From a checkpoint of a small transformer trained on Wikipedia.
Architecture: LayerNorm before each block, learned positions, normalized queries and keys, capped logits.
Training: a variant of Muon for these matrices, 185M tokens, 11292 steps.
MLP neurons of a small language model. Each row is named by its layer, matrix (up: input weights; down: output weights) and neuron, and shows model dimensions 0-63. Each number is 128 + 24 x the weight over its row's rms, rounded and kept within 0 to 255.
After each neuron's rows, "fires on" lists the tokens most often at its 100 highest values on Wikipedia text that the model never trained on. A number after a token or word is its count.

L4.up30 [ 91 111 133 103 142 150 135 104 134 142 155  89 138 149 118 104 133 148 119 111 138  77 139 120 124 144 132 153 107 141 130 141 141 133 116 106  92 123 138 150 136 143 134 148  64 128  89  93 120 116 136 124 150 149 121 142 115 112 162 163 153  88 160 119]
L4.down30 [132 162 128 199 103 119 150 129 108 116 127 188 126 122 106 132 142 163 107 146 107 147 142  91 148 134 136 117  98 144 126 115 145 106 133 146 126  96 130  99 142 153 127  94 130 122 148 129 142 145 128  75 108 159 141 139 128  82  94 123 142 152 109 141]
fires on: "| " 19, "5 " 13, "5" 6, "an " 5, "9" 5, "8 " 4

L2.up511 [165 125  98 175 155 138 138 129  85  92 127 121 106 140 108 152 153 143 131 112 114  96 149 116 139 127 163 140 126 154 139  91 139 113 113 124 109 150 129 124 132  91 120 104 107 160 121 154 139 157 130 127 170 127 120  89 117  99 151 144 149 132  98 107]
L2.down511 [115 138 145 132 122 129 162 128 107 177 121 146 131 124 159 117 148  90 131 164 146 114  98  98  98 149  75 114 105 107 153  93  93 112 142  96 126 147 137 135  96  91 144 145 138  96 124 109 130 111 136 130  81 125 133 128 138  99  94 129  85 133 175 135]
fires on: "% " 15, "elec" 12, "British " 9, "US " 6, "At" 6, "English " 5

L4.up763 [142 145 111  83  99 148  91 136 107  67  88  97 117 106 138 124 121  99 150 112 121 167 146 108 121 135  91 152 129 140 105 118 133 126 126 125 122 112 120  94 145 121 130 130 165  77 145 171 119 136 122 136 138 171  63 130 117 168 142 127 134 143 147 140]
L4.down763 [156 139 116 131 131 131 118 148  93 163 136 122  90 124 157  83 158 123 160 152 135 115 107 126 163 107  94 113 150  90 131 135 127 121 147 152 134 161 119 105  89 172 126  99 147 102 119 187 128 135 212 130 129 115 109 106 114 137 126 134 169 108 156 109]
fires on: "is " 39, "bro" 14, "un" 13, "- " 7, "became " 6, "are " 5

L5.up6 [ 81 133  91 120 113 118 147 117 104 120 104 160  87 131 116 157 135 112 178 150 125 150 132 121 142 115 115 168  86 150  88 116 131 122 143 165 159 157 107 154  97 134 140 144 119 136 124 149 113 119 102 148 156 144 138  69 115 106  92 171 130 131  97 155]
L5.down6 [157 123 154 171 107 144  98 132 120 162  90 111 160 160 119  98 105 130 103 135  77 119  98 155 126 113 124 117 134 195 124 114 113 145 128 144 115 100 143 110 156  75 107  89  97 135  91 113 113 135 139 109 130 136 148 122 152 105 148 110 134 140 134  91]
fires on: "\"" 36, "−" 16, "3" 5, "Z" 4

L5.up615 [ 87 146  81 132 109 126 152 115 110 108 108  92 160  78 123 138 136 129 137 112 156 133 120 108  99 147 152 168 127 130 114 100 120 103 129 151 159 108 152 118 162 138 137 144 113 143 171 130 145  85 159 123 156 164 160 101 122 165  99 150  95 128 114 118]
L5.down615 [ 90 135 131 135 115 162 163 143 128 113 140  70 128  95 165  87 114 143 148 186 159  90 112 149 113 135 161 158 116 139 117 112 133 112 172 111  67 168 144 141 143 107 103  91 153 106 138 101 152  88 115 134 132  94  97 176 144 107 146 129 118  68 155 138]
fires on: "ath" 17, "mp" 10, "ast" 7, "." 7, "et " 6, "oun" 5

L10.up773 [101  85 120 110 174 100 134 150 100 131  99  98 144  97  93 152 125 161 142 124 120 155 152 147 157 163 155 130 150 113 105 101 123 134 137 128 134  80 155  91 118 126 110 123 123 142 157 122 123 111 130 121 169 119 192  94 130 165 133 111 122 102 134  92]
L10.down773 [ 99 128  97 137 136 125 114 135 139 137 131  99 122  95 131 141 136 105  76 169 106 117  94 149 107 119 106 137  66 147 115 141 130 126 148 121 139 169 128  99 127 126 134 149 152 112 153 176 105 135 140 154 153 120 119 123 133 130 115 114 161 149 178 166]
fires on: "a " 24, "and " 23, ", " 9, "ese " 8, "(" 4, "formed " 4

L5.up117 [126 132 119 132 139  92 136 119 134 100  69 127 118 168 104 186 114 173 138 127 138 149 129 139 146 100 113 141 132 107 102 102 150 123 129 121 187 128 144 148 206  67 168 126 119 131 121 131 118 164 105 145 155 162 124  95  94 171 132 124 125 147 153 128]
L5.down117 [185  98 113 127 109 101 122 107 114 137 108  93 125 123 126 143 149 175 199 112 133  84 127 132  90 116 155  97 151 126 110 134 164 107  98 110 196 122 143 126 146 180 143  69 137 115 144 126 128 172 126 135 149 150 112 128 143 149 126 125 108 102 102 151]
fires on: "fri" 13, "g" 13, "aged " 7, "foot" 7, "(" 6, "bu" 6

L6.up842 [140 110  90 177 136 136 104 155 167 124  80 123 171  97 126 107 101 127 115 165  93 159  63 110 139 138 110 109 147 127 129 145 125 126 101 138 153 123 159 143 171 136 164 165 143 154 160 152 119 159  78 117 128  88 118 144  93 128 104  84 146 157  91  94]
L6.down842 [145 112 122 135 154 105 101 146 108 122 166 124 114 151 133 101  75  85 156 182 118 115 141 136 139 124 144 142 138 123 103 163 132 148 121 123 104 149 155 166 126 106 108  78 118 142 158  95 141 172 164 105 129 118  98  96 155 113  98 162 106 155 118 158]
fires on: "b" 43, "t" 13, "U" 11, "h" 7

L10.up142 [171 115 106 135 159  92 172 118 131 133 133  93 135 133 101  71 106 121 133 124 152  72 128 113 142 158 134  86 119 144 136 111 101 113 125 129  97 113 132 126 110 141 120 163 124 102 109 120 111 132 119 106 125 157 126 113 107 139 107 134 126 142 145 132]
L10.down142 [123 141 147 132 132 134  93 113 135 115 142 110 132 167  86 149 106 164 148  74 140  94 148 149 131 106 141 131 159 145 112  95 110 146 129 126 179 140 124 124 169 157 189 126 158  73 139 138 128  83 158 149 109  96 130 127 129 100 124 186 115 145 130 161]
fires on: "h" 17, "ec" 9, "j" 8, "ol" 7, "elec" 7, "Col" 6

L10.up179 [137  95  71 166 163 135 118 112  99 137 118 147 118 117 119 150 147  89 115 154 108 123 141 105 146 102 105 145 138  90 106 117  91 107 168 135 134 134 168 157 134 100 124 182 141 167 168 113 122 119 128 143 129 126 154 112 121 122 173  91 139 122 104 146]
L10.down179 [115 144 137 114 123 112  85 143 131 146 179 123 159 141 134 104 132 114 125  62 112 142 111 147 121 134 158 124 153 148 163 145 112 131 114 142  88 129 121 140 111 192 117  83 117  90  92 158 137 117 104 133 111 155 141 116 129 110 105 151 131 129 139  94]
fires on: ", " 18, "-" 15, "en " 13, "ed " 9, "to " 4

L11.up646 [ 71  95  72 168 125  71 105 160 126 142 139 101 160 137 147 134 127 149 129 163 124 146 157 150 111 126 176 119 152 106 114 133 129  98 105 103 132  78 139 116 134 122 122 167 132 147 134 119 142 127 171 105 100 122 104  81  94 121 126 109 123  84 147 127]
L11.down646 [153 118  97 101 120 158 158 134 105 136 137 140  99 132 119 163 123 102 142 100 149 113 141 169 141 154  70 171 104 127 138 110 120 125 150 159 131 161 130 123 125 193 183 107 148 134  92 158 136 135 138 178 145 113 142 140 128 117 117 106 105 125 107 109]
fires on: "an " 27, "ed " 26, "ten " 5, "ot" 4

L10.up527 [ 81 115 129 141 124 140 123 179 106  97  91 115 123 154  85 102 166 106 152 159 146 136  97 127 120 129 130 129 172 102  89 101 144 101 132 162 119 127 122 125 144 137 106 103  97 124 125 134 101 116 113 119 117  88 140 124 125 206 145 120 107 107 159  99]
L10.down527 [155 146 119 154 131  50  92 107 158 113 122 136 101 134 170 183 144 141 141  85 121 132 143 115 107 108 122  81  77 192 124 145 172 131 145 112 135 167 153 190 108  86 136 131 151 120 136 155 136 125 138 149 117 124 116 164 106 111 158 103 141  86 103 112]
fires on: "N" 15, "J" 14, "n" 10, "j" 8, "ly " 5, "an " 4

L4.up250 [101  93 147 117  96 145 145 159  87 150 120  82 145  93 115 107  76  89 159 107  80 138 146 139 186 150 113 125 114 171 106 129 123 122 129 119 139 121 121 165 124 162 145 125 129  89 143 137 121 167 134 100 138 114 127 143 138 103 121 109 126 143 145 118]
L4.down250 [158 163 179 136 127 100 114 131 135 137 160 158 111 164 155 129 123  88 107 167 103 138 129  74 153 137 138 136 140 134 136 103 149 172 118  99 134 170 115 142 124 131 122  94 128  84 103 118 129  79  88 114 131 167  83  91 133 128  54 121 122 135 134 149]
fires on: "sh" 19, "ish" 13, "- " 11, "H" 8, "h" 8, "ec" 7

L10.up472 [150  89 180  87  98 105 148 114 122 117 104 161  99 120  67 139 119 103 132 159 114 129 112 110 138 120 157 133 104 103 140 125  87 137 122 108 126 178 169 158 148 147  89 140 157 139 132 132  98 101 125  89 132 109 133 136 138 154 147  98 151 142 125 131]
L10.down472 [128  65 130 149  77 124 108 143 143 142  97 130 197 113 153  87 160  90 169  95 161 100  82 104  89  97 118 119 139 133 130 161 172 111 132 141 171 145 116 158 148 160 129 161 119 119 174 124 128 126 157 131 164 145  92 105  96 147 123 139 108 118 134 114]
fires on: "t" 21, "'" 17, "am" 8, "b" 6, "on" 5

L11.up236 [ 89 126 116 106  85 111  76  95 127 152 140 145 124  81 152  82  83 115 129 132 163 109 111 146 177 136  77 157 168 106 131  98 179 105 118 103 148 115 174 124 111 130 130 166 125 156 140 137 129 119 168 155 121 130 124 100 157 162 139 115 123 143 128 147]
L11.down236 [156 173 114  64 194 129 148 167 101 108  78 142 163 140  81 117 111 133  75 148  97 135 141 127  85 179 143 116  77 117 107 109 118 162 173 145 111 149 133 151 137 145 171 162 134 137 143  71 161 126 104 113 114 131 122 119 146 128 120 181 141 111 127  90]
fires on: "ul" 14, "com" 14, "d" 8, "g" 7, "th" 6, "per" 4

L5.up556 [150 127 140 134  91 124 136 112 130 149 105 136 138  88 127 141  85 134 116 133 119 134  79 153  86  97 122 116 113 172 135 130 144 131 119 146 166 130 168 136 103 120 124 124 115 150 102 146 111 135 149 132  99 145 164 120 140 138 126 159 127 135  99 128]
L5.down556 [132 121 132 184 133 108 116 172 145 130 131 105  96 149 116 158 111 159  93 158 126 128 114 143 153 120 142 131  70 157 103 194 106 156 131 141 189 119 103 176 145 148 150  99 109 127  89 135 116 138 136  57 124 119 160 137 110 102 139 129 108 192  99 101]
fires on: "ad" 41, "Ad" 33, "amb" 4, "ell" 4, "Ter" 4, "er" 4

L5.up595 [155 112 136 147 146 148 121 146 107 145 114 131 135 150 130 167 144 100  88 133 103 170 131 117 127 132  91 149 102  89 139 132 123 114 126 119 124 173 164 123 105 112 134 122 124 144 142 141  94 130 128 166 153 162 178 105 117 159 124 135 104  82 163 100]
L5.down595 [121 124 172 131 121 144 130 149 136 159 142 120 118 128 126 131 141 124 115 146 185 149 111 153 145 135 116 105 158 122 148 132 159 107 196 111 105  75 135 127 146 176 177 120  86 136 145 130 113 140 121 114  94 102 151 114 100 138 102 137  91 102 171  61]
fires on: "as " 43, ". " 15, "-" 8, ", " 6, "- " 5, "us " 4

L5.up275 [152  72 103 124 113 117 128 162 173  84 115 152 124 143 156 128 123 144 167  93 128 139 118 131 145 176 167 157 116 160 142 130 117 161 130 154 106 123 130  76 106 128  85 124 144  92 146 125  92 121 134 166 149 102 123  87 128 155 135 121 156  72 116 132]
L5.down275 [ 92 115 129 111 142 161 143 153 130 138 120 124 120 114 117 128 108 126 127 151 115 105 102 138 136  64 125 123 117 124  91 128 161 109 129  96 150 130 113 166 128 164 134 150 158 135 152  97 112 118 154 111  66 110 143  89 113 128 150 110 124  98 165 149]
fires on: "is " 24, "to " 11, "and " 7, "o " 6, ", " 6, "." 5

L5.up650 [134 108 115  86 111 126 176 180 113 118 115 155 139 109 132 128 149 112 129 140 128 127 106 135 147 121 125 114  86 142 157 148 117 142 126 125 137 119 131 166  91 141  92 101 164 107 158 144 114 120 134 114 140 104 126 141 125  97 151 142 151 156 109 150]
L5.down650 [126 146 163 107 132 129 110 134 137 155 128 159 114 139 114 109 101 102 119 120 120  87 109 173  98 131 101 129 113 156 150 125  80 139  93 133 146 154 132  73 126 127  84 122 100 120 117 143 190 111 152  87 125  59 156 125 187 113 165 189 150 113 148 106]
fires on: "V" 68, "de " 13, "ov" 11, "v" 6

L5.up352 [113 141 108 148  66 124 135 140 143 130 112 148 159  61 139 165  92 166 186 136 123 100 115  91 132 113 122 113 138 171 125 101  89 117 108 156  63 137 107 131 161 148 139 100 155 145 135 109  99 100 136 128 124 145 124 143 120 119 100 127  77 122 126 118]
L5.down352 [126 129 157 120 145 114 151 140  80 156 135 111 111 100 118 114 159 135 149 134 134 152 110 120 125 105 107 141 127 112 148 134 171 148 171 139  78 134 108 138 107 125  65 160 158 145 136 113 129 140 118 124 131 124 133 103  97 143 110 103 163 127 141 105]
fires on: "as " 12, "\"" 11, "in" 10, "un" 10, "er" 10, "'" 9

L5.up116 [145 120  94 141 150 153 120 136 204  92 115 112 177 108 138 168 177 161 150  81 170 116  83 131 122 110 129 151 134  95 123 115 118 168 131  97 126 117 119 123 182 147 118 117 166  86 138 119 145 159 132 110 136 143 111 113  85 144 155 124 100 128 132 145]
L5.down116 [127 156 129 133 107 114  88 125 115 115 116 126 120 144 184 105 109 131 137 123 147 119 156 114 134 118 115 145 140  77  85 161 121 151 146 108 170 158 138 103  66 152 145 141 125 156 147 131 117 147 138 121 137 183 127 135 158 134 113 111 182  92 154 158]
fires on: "im" 59, "un" 22, "cul" 7

L8.up640 [ 97 107 138 164 151 125 165 138  89 102 154 181 102 138 111 114 128 111 134 141 123 113 138 152 139 120 143 128 129 136 178 123 126 158 148 170 112 141 168 170 133 152 124 143  80 135 113 124 147 167 116 144  91  80 140  79 145 173 142 113 181 100 138 155]
L8.down640 [114 128  91 150 112 157 132  75 130 148 138 108 159 134  92 124 143 151 185  75 118 139 156 131 103 121 120 154 129 131 111 161 107 115 130 133 197 129 143 108 120 137 142 141 114 162 147 127 104 129 142 164 146 157  91 170 129  98 155 207 101 151 106 143]
fires on: "or" 25, "h" 12, "am" 9, "our" 9, "anc" 4, "t" 4

L2.up595 [121 118 139 130 109 110 111 136 118 137 143 117 149 171 152  96 117 124 105 115 158 101 191 110 110 127 129 130 139  94 128 147  91 109 143 142 139  88 151 112 193  62 103 153 133 158 131 133 123 125 160 135 110 156 125 161  93 157 129 129 105 107 112 165]
L2.down595 [121 110 108 105 154 117 148 114 170 141  85  99 121  95 102 129 118  93 199 150 137 141 118 128  78 116 134 132 117 140 115 144 109  85 178 131 116 131 131 132  89 134 156 146 155 128 112 119  99  81  70 139 149 133 118 103 149 111 133 133 116 115 101 152]
fires on: "ati" 27, "pos" 23, "su" 16, "hy" 12, "amil" 4

L5.up547 [129  85 168  88 118  81 126 124 125 121  99  95 112 145 148 122 129 142 144 145  94 138 127 140 110 164 130 147 138 143 127 111 130 133 106 160 100 158 158 122 129  94 190  99 117 113 162 128 112 148 115 143 134 142 103  97 173 187 147 120 139 135 135 119]
L5.down547 [ 89 127 113 106 105 136 119 163 121 126 122 190 143 164 145 124 156  94 110 172 149 137 123 137 171  93 145 125 115 117 122 127  89 120 121 105 121 160 158 143 114 140 130 121 166 122 139 136 122  82 124 121 111 118 107  92 110 138 117 127 129 143  91 121]
fires on: "Th" 20, "et" 19, "th" 8, "wh" 8, "and " 6, "m" 6

L5.up846 [ 92 112 104 143 129 132 103 109 161 128 128 114 146 117 108 136  84 130 147 188 113 119 114 140 129 134 118 123  92 133 142 111 146 122 135 146  98 124 127 156 201  99 134 106 141 131  98 132 128 121 122  72 104 156 137 140 156 108 197 146 141 146  81 107]
L5.down846 [131 169 151 140 174 145 113 146 111 120 105 134 102 130 139 136 128 117  90 153 120 144 108  94 118 118 152 111 186 123 146 133 114 114 129 161 105 137 119  82  98  90 108 167 160 166 178 141 135 133 133 159 167 107 151 128 129 114  70 178 108 120 127 142]
fires on: "er" 24, "ic" 19, "ent " 13, "ent" 5, "tion" 5

L4.up637 [134 119 110 135 133 153 123 135 124 115  97  94 175 117 133 160  83 109 159 121 108 129 140 120 126 114 112 142 164 169 124  66 118 141 137 140 109 121 131 103 150 132 142 113 144 115 113 127  89 158 107 175 155  97 146  89 136 122  98 111 125 140 123 100]
L4.down637 [160  91 163 149 147 114 145 133  99 153  99  97 124 136 151  77 102 117 118 110  96 131 134 179 118  97 117 131 141 135  82  86 121 131 148 110 120 104  79 117 126  97 123 148 148  91 103 129 125 136 154 125 137 137 148  94 116  88  84 106 113 152 137  93]
fires on: "\"" 97

L6.up758 [ 80 135 102 142 116 138 139 108 132 137 156 118 159 176 121 116 103 122 138 149 141 114 140 123 116 120 187 140 159 116 137 104  94 130 108 149  92 118 125 114 143 134 159  99 108  97 148 139 117  82 133  78 158 166 147  97 116 147 125 137 164 135 141 141]
L6.down758 [137 138 148 122 116  78 115 154 146 107 147 122 106  98 155  91 112 168 105 113 110 126 115 139  85 169 150 166 140  98  98 122 116  95 128 108 133 104 151 167 122 111 143 149 138 125  88 172 136 156 114 137 123 118 121 156 164 110 115 154 129 130 117 121]
fires on: "inter" 13, "str" 12, "fic" 11, "rele" 7, "re" 7

L10.up710 [ 79 126 118 118 149 129 163 138 100  81  81 125  73  78 121 120 137 108 125 144 160 141 122 162 106 169 101  95 120 106 125 148 156 129 119 135 113 136 105 141 137 156 149  86  98 130 157 156 150  95 124 145 150  89 115  86 120 130 122 120 123 137 166  78]
L10.down710 [136 142 121 143  93 127 124 104 125 117  84 149 145 172 115 136 138 150  97 132 104 163 100 110 142 118 118 123 126 201 138 130  83 126 158 140 129 129 190 154 113 126 151 138 147 140 124 137 114 118 112 128  73 114  65 119 132 154  83 141 138 137 161 117]
fires on: "sp" 22, "n" 20, "D" 15, "l" 8, "an " 8, "J" 7

L10.up294 [115  56 121 155 127 120 112 174 116  88 112 132 131 101 125 120 127 155 176 161 150 108 138 100 105 142 101  93 130 148 102 104 181 122  89 101 139 162  80 139 130 140 115  97 127 137 128 117 113 124 117 129 126 143 141 106 138 178 117 137 165 150 165 137]
L10.down294 [138 139 145 142 143 137 115 110  93 143 131 124 151 129  72 152  84 103 118 128 105  95 134 127 154 132 115 160 129 131 119 127  83 129 123 116 117  93 144 125 131 116 124  94 119 116 115 106 121 140 109 155 117 122 111 107 111 105  92 125 115  97  61 141]
fires on: "he " 13, "she " 11, "y " 11, "it " 11, ") " 11, ", " 6

L6.up113 [124 123 131 112 154 130 163 125 152 153 133 147 104 141 119 165  87 137 126 158 137 110 117 190 118 150 131 111 100 151  70 158 177 103 112 136 112 129 147 108  99 138 103  99 160 117 106 111 155 125 125 133 128 141 128 190 124 121 182 119  58  64 147 119]
L6.down113 [156 129 146 151 160 111 120 152 145 158 157 153 121 153 158 123 125 124 169  89 137 138 116 124  81  90 125 130 162 102 156 124 108 127 122  88 141  97 110 161 164 163 134 127 150 165 152 108 118 141 141 129 112 172 115 132 132 134 137 149 121 163 157 143]
fires on: "R" 62, "ES" 9, "ener" 7, "I" 7

L4.up194 [126 126  98 121 159 162 123 170 123 126 141 102 143 147 141 122 116 125  99 147 117 150 116  61 149 120 175 107 131  72  47 154 149 173 104 130 139 115 146 149 102  97 119 153 120 143 139 170 151  99 135  96  81 132 154 163 120 105 141 135 145  91 169 175]
L4.down194 [159 162 119 155 124 154 159 161 154 154 141 103 114  85 119 137 203 146 147 143 109 110 149 140 111 136 105 169 142 102 111 103 134 131 166 105 173 116 115 126 142 129 121 137 132 152 109 106 137 139 133 117 144 156  96 150 138 142 108 116 129  93 159 149]
fires on: ", " 26, "ch " 8, "most " 5, "ation " 5, "vari" 5, "su" 4

L4.up440 [156 112  93 111 147 154 121 138  80  99 105 135 142 116  81 114 106 122 125 127 131 126 135 124 131 125 140 119 123  98 136 113 103 111 134 125 147  78 105  65 116  91 147 105 147 167 118 118 153  94 101 111 115 121 147 131 145 150 119 113 102 152 136 120]
L4.down440 [137 108 102 109 105 161 110 113  99 108 131 130 113 125 109 101 100 126 111 106 116 108 159 120 117 158 106 108 127  80 127 121 118  98 137  98 134 125 100  78 162 127 140  94 142 129 159 125 172 135 126 120 138 155 112 129  95 170  99 125 140 143 122 134]
fires on: "is " 35, "a " 19, "was " 16, "an " 7, ") " 6

L11.up530 [159 133 168  84  95 138 162 132 149 144 113 108 139 111 117  93 124 131 140 142 122 136 114 176 125 135 115 121 146 134 146 126 102 145 153 148 135 153 160  97 147 182 177 102 152 167 129 109  94 147 175 109 149 120 120  98 130  87  85 121 108 123 124 121]
L11.down530 [138 102 124 158 140 113 145 111 122 131 152  89 140 129 101 122 127 126 119 146 173 125 147 115 136  98 114 149 103 162 118 126 138 141 127 114 154 120 123 130 121 162 140 167 143 129  67 122 106 104 103 131  76 154 168 127  71 133 161 135 130 127 150 162]
fires on: "en" 29, "S" 18, "En" 7, "ad" 7, "Ad" 6, "N" 6

L4.up821 [133 137 158 150 115 111 125 135 138 137 139 159  87  92 130 107 125 173 148 146 104 115 105 106 109 145 143 178 116 129 116 131 133 162 118 142  81 123 143  93 140 122 119 113 126 113  81  97  93 105 133 129 120 151 103  73 115 137 111 131 131 111 131 111]
L4.down821 [127 135 114 123 128 142 125 180 155 111 107 109 123 121 107 116 111 139 153 119 116 144 120 103 140 139 114 144 185 115 173 148 154 103 158 134 149 131 110 136 148 146 141 201  92 139 158 115 112  87 140 164 147 163 128 120 150 135 120 114 146 139 103 111]
fires on: "an" 49, "Bar" 11, "ar" 11, "known " 9, "igh" 5, "or" 5

L2.up96 [160 141 157 147 154 130  97 116  92 125 140 108 134 186 153 141 143 146 120 135 113 123 125 136 111 111  97 124 115  82  80 141 132  84 164 132 143 123 161 125 155 148 119 133 157  99 130 140 166 105 111 135 180 150 132 159 120 104 132 119 126 142 103 137]
L2.down96 [107 106 125 117 144 141 150 110 113 112 136 119 116 105 131 122 113 148 127 175 137 117 150 109  87 115 131 174 126 107 129 182 158  92 167 152 135 165 151 171 115 124 154 125 137 144 139 152 167 112 143 110  93 134 157 150 119 130 179 100 134 111 113 118]
fires on: "em" 36, "wom" 22, "inform" 13, "ask" 12, "att" 11

L6.up321 [154 171  65 141 159 158  92 101 116 132 133 122 151 141 125 133 119  77 117 120 124 123 131 105 133 138 149 121 149 106 128 153 129 124 114 137 160  80 132 100 120 112 167 146 141 148 131 119 102  99 124  94 153 109 160 143 109 129 114 108 139 119 108 150]
L6.down321 [161  92 151 158 122 101 130 138 106 126 133 127 140 115 125 143 126 117  80 152  95  96 139 115 151 116 101 136 113 123 134  71 117 145 116 107 102 183 115 104 128  88 112  86 141 161 127 125 126 148 122 122 123 116 156 127 142 114  97 114 113 114 137 116]
fires on: "a " 51, "sub" 6, "an " 6, "\n  " 5

L6.up205 [182 133  87 145 124 106 117 155 163 110 120 116 182 109 147 143 184 102 128 114 107 195 111 136 135 161 100 104 127 160 115 137 120 125 125 145 112  93 131 126 145  77 152 104 137 118 127 119 142 131 147 143 116 161 141  80 137 143 129 150 142 162 158 122]
L6.down205 [158  84 160 120 127 116 138  90  76 123 168 121 115 148 123 144 107 166 110 141 145 150 112 118 178 139 123 113 123 137 101 143 166 102 136 103 123 158 135 105 115 147 155 138  66 125 123 129 139  90 106 113 109 134  90 160 135  84  62 140  86 102 108 137]
fires on: "of " 29, "inc" 23, "re" 9, "on " 5, "/ " 5

L6.up255 [122 147  66  60 151 155 136 133 104 134 103  74 186  85 165 133 142  87 145 109 183  81  77 133 142 110 128 148 127 122  86 124 162 119 185 107 143 115 137 177 176 138 124 158 154  99 178 121 110 164 112 155 141 120 120 134 109 118 152 145 100 147  92 115]
L6.down255 [160  94 109 127 167 130 133  93 120 111  99 129 122 140 123 107 145  97  88 135  81 130 114 155 103 150 150 134 129 111 144 113 116  65 146 129  55 137 147 157 197 123 141 129 114 107 138 143 170 120 132 127 112 124 166 160 166 132 135 144 132 102 176 132]
fires on: "em" 24, "." 17, "ath" 10, "p" 8, "ep" 7

L2.up427 [136  99 150  98 133 119 132 115 136 125 162 123 124 120  93 148 135 114 152 156 123 124 115 125 136 136 114 114 122 140 144 109 114  63 111 119  97 127 105 114 118 138 141 172 100 105 136 119 137 128 127 124 120 116 140 150 162 116 164 166  97 138 118 130]
L2.down427 [ 96 103 123  72 135 159 118 147  92 115 103 102 123  89 146  98  83 140 114 150 109 160 170 106 180 115 114 106 156 131 119 139 137 122 153 114 106 146 160  96 114  99  75 149 148 146 142 108 104 138 131 128 152 146 131  66 133 135 139 145  90  86 158 117]
fires on: "ment" 33, ")" 14, "ent " 8, "\n  " 7, "ent" 7, "ment " 7

L4.up124 [121 126 128 159 136 128 137 142 103 124 121 117  86 119 126  88  70 123 141 147  95 135 132 156 119 123 148 149 129 137 120 160 132 126 138 150 102 112 145 138 140 142 158 131 121 120 124 128 131 117  89 120 146 134 149  99 103 123  84  88 158 152 158 126]
L4.down124 [120 143 129 131 140 104  92 107 123 145 148 110 108 135 112 104  87 129 144 130  95 109 157 111 120 123 144 178 150 148 124 140  99 116 125 123 108 102 123 183 139 149 121 129  80 139 117  84 134 146  92 117 137 182  97 152 126 165 147 144 152 161 102 133]
fires on: "ch" 45, "ver" 17, "igh" 11, "an" 9, "qu" 5, "ax" 4

L2.up883 [117 152 160  99 147 116 129 148 129 121  99  91 117 111 143 113 135 154 144 102 113 106 124 127 118 123 121 130 143 147 155  97  99  98 149 170 122 171 100 124 128 176  81 105 101 116 167 100 113 127 108 151 104 142  94 105 110 116 115 112 143 122  88 100]
L2.down883 [ 95 124 157  97 152 180 122 103 111 143 152 139 146 104  91 134 148 111 106 155 167 117 126 157 131 143 107 162 110 153 160 135 126 151 143 139 146 138 114 115 137 138 107 116  89 150 135 111 109 130 152 128 135 119 150  96 114 118 113 125 132  77 107  96]
fires on: "=" 24, "located " 18, "used " 8, "otes " 6, "Histor" 6, "ock" 6

L2.up301 [ 92 141 122 122 123 163 143  87 129 160  79 136 114 155 114 105 146 122 117 165 126 110 159 148 144 105 134 117 120 101 140 140 158 160 154 162 112 107 108 122 170 125 123  95 111 119 154 120 113  84 144 111 182 166 113 147 148 144 159 141 134 171 151  58]
L2.down301 [148 118 158 135 146 131 111 114 132 124 140 120 153 131 122 139 129  93 108 135 161 117 112 128 100 109 153 160 133 122 117 109 129 149  71 100 119 137  94 137 100 113  90  82  91 180 112 100 131 164 115 142 116  67 123 172 149 121  90  96 135 172  78 189]
fires on: "te" 13, "Best " 12, "Wom" 9, "episod" 6, "offic" 5, "ation " 5

L2.up741 [120 138 141 113  78  91 114 172 147 170 106 145 140 108 129 104 118 121 120 107 104 127 160 109 136 129 110 122 162 133 119 129 113 115  69 144 154 119 123 109 133 131 123 114 131 130 130 124 149 126 137 150 156 108 142 166 124 100 142 118  75 139 127 134]
L2.down741 [145 141 123  62 138  90 158 104 137 121 148 128 111 122 111 133  81 128 120 166 118  73 117 134 146 145 132 155 103 123 102 120 104 123 179 136 111 147 131 157 114 137 147 157 147 131 174 121 127 150 169 125  88 155 131 110 138  89 126 130 144 123 129 128]
fires on: "per" 75, "of" 12

L11.up731 [147 124 147 169 120 146 141 126 162 114 129 150 125 132 131  83 152  92 123 148 115 127 155 149 134 144 147  96 137 133 104  83  88 125 160 138 133 127 135 145 119  97  92 148  88 134  63 130  88 143 110 150 154 135 144 182  99 140 100 142  90 177 121  72]
L11.down731 [150 129  90 142 114 167 109 114 102 140 113 155 171 172 130  97  69 133 143 138 183 136 160  85 121  97 109 132 114 126  97 139 124  99 161  90 133 115 124  93 126 118 195 123 135 111  83 167 141  88 119 172 146 179 161 155 127  95 111 149 129 110 121 126]
fires on: "H" 26, "dr" 10, "str" 7, "W" 7, "l" 5, "eng" 5

L4.up92 [152 136 133 101 102 161 114 176  68 127 141 118 146 111 173 141 139 125 121 129 119 139 139 105 173 119 116 111 132 124 151 148 145 143  89 146 168 134 113 141 132 136 150 119 107  76 138 150 133 138 128 102 136 114  86 161 151 148 127 120  89 140 162 121]
L4.down92 [126 130 112 133 120 129 152 113 170  69 116 146 133 135 157 104 140 123  89 137 172 120 111 115 168 125 141 126 128 120 153  79 120 141 125 117 148 138  97 128 155 132 137 122 144 109 103 120 168 124 156 123  93 113  83  78 112  94 114  89 124 149 156 136]
fires on: ". " 32, "ish" 14, "ash" 13, "Sh" 8, "sh" 6, "- " 5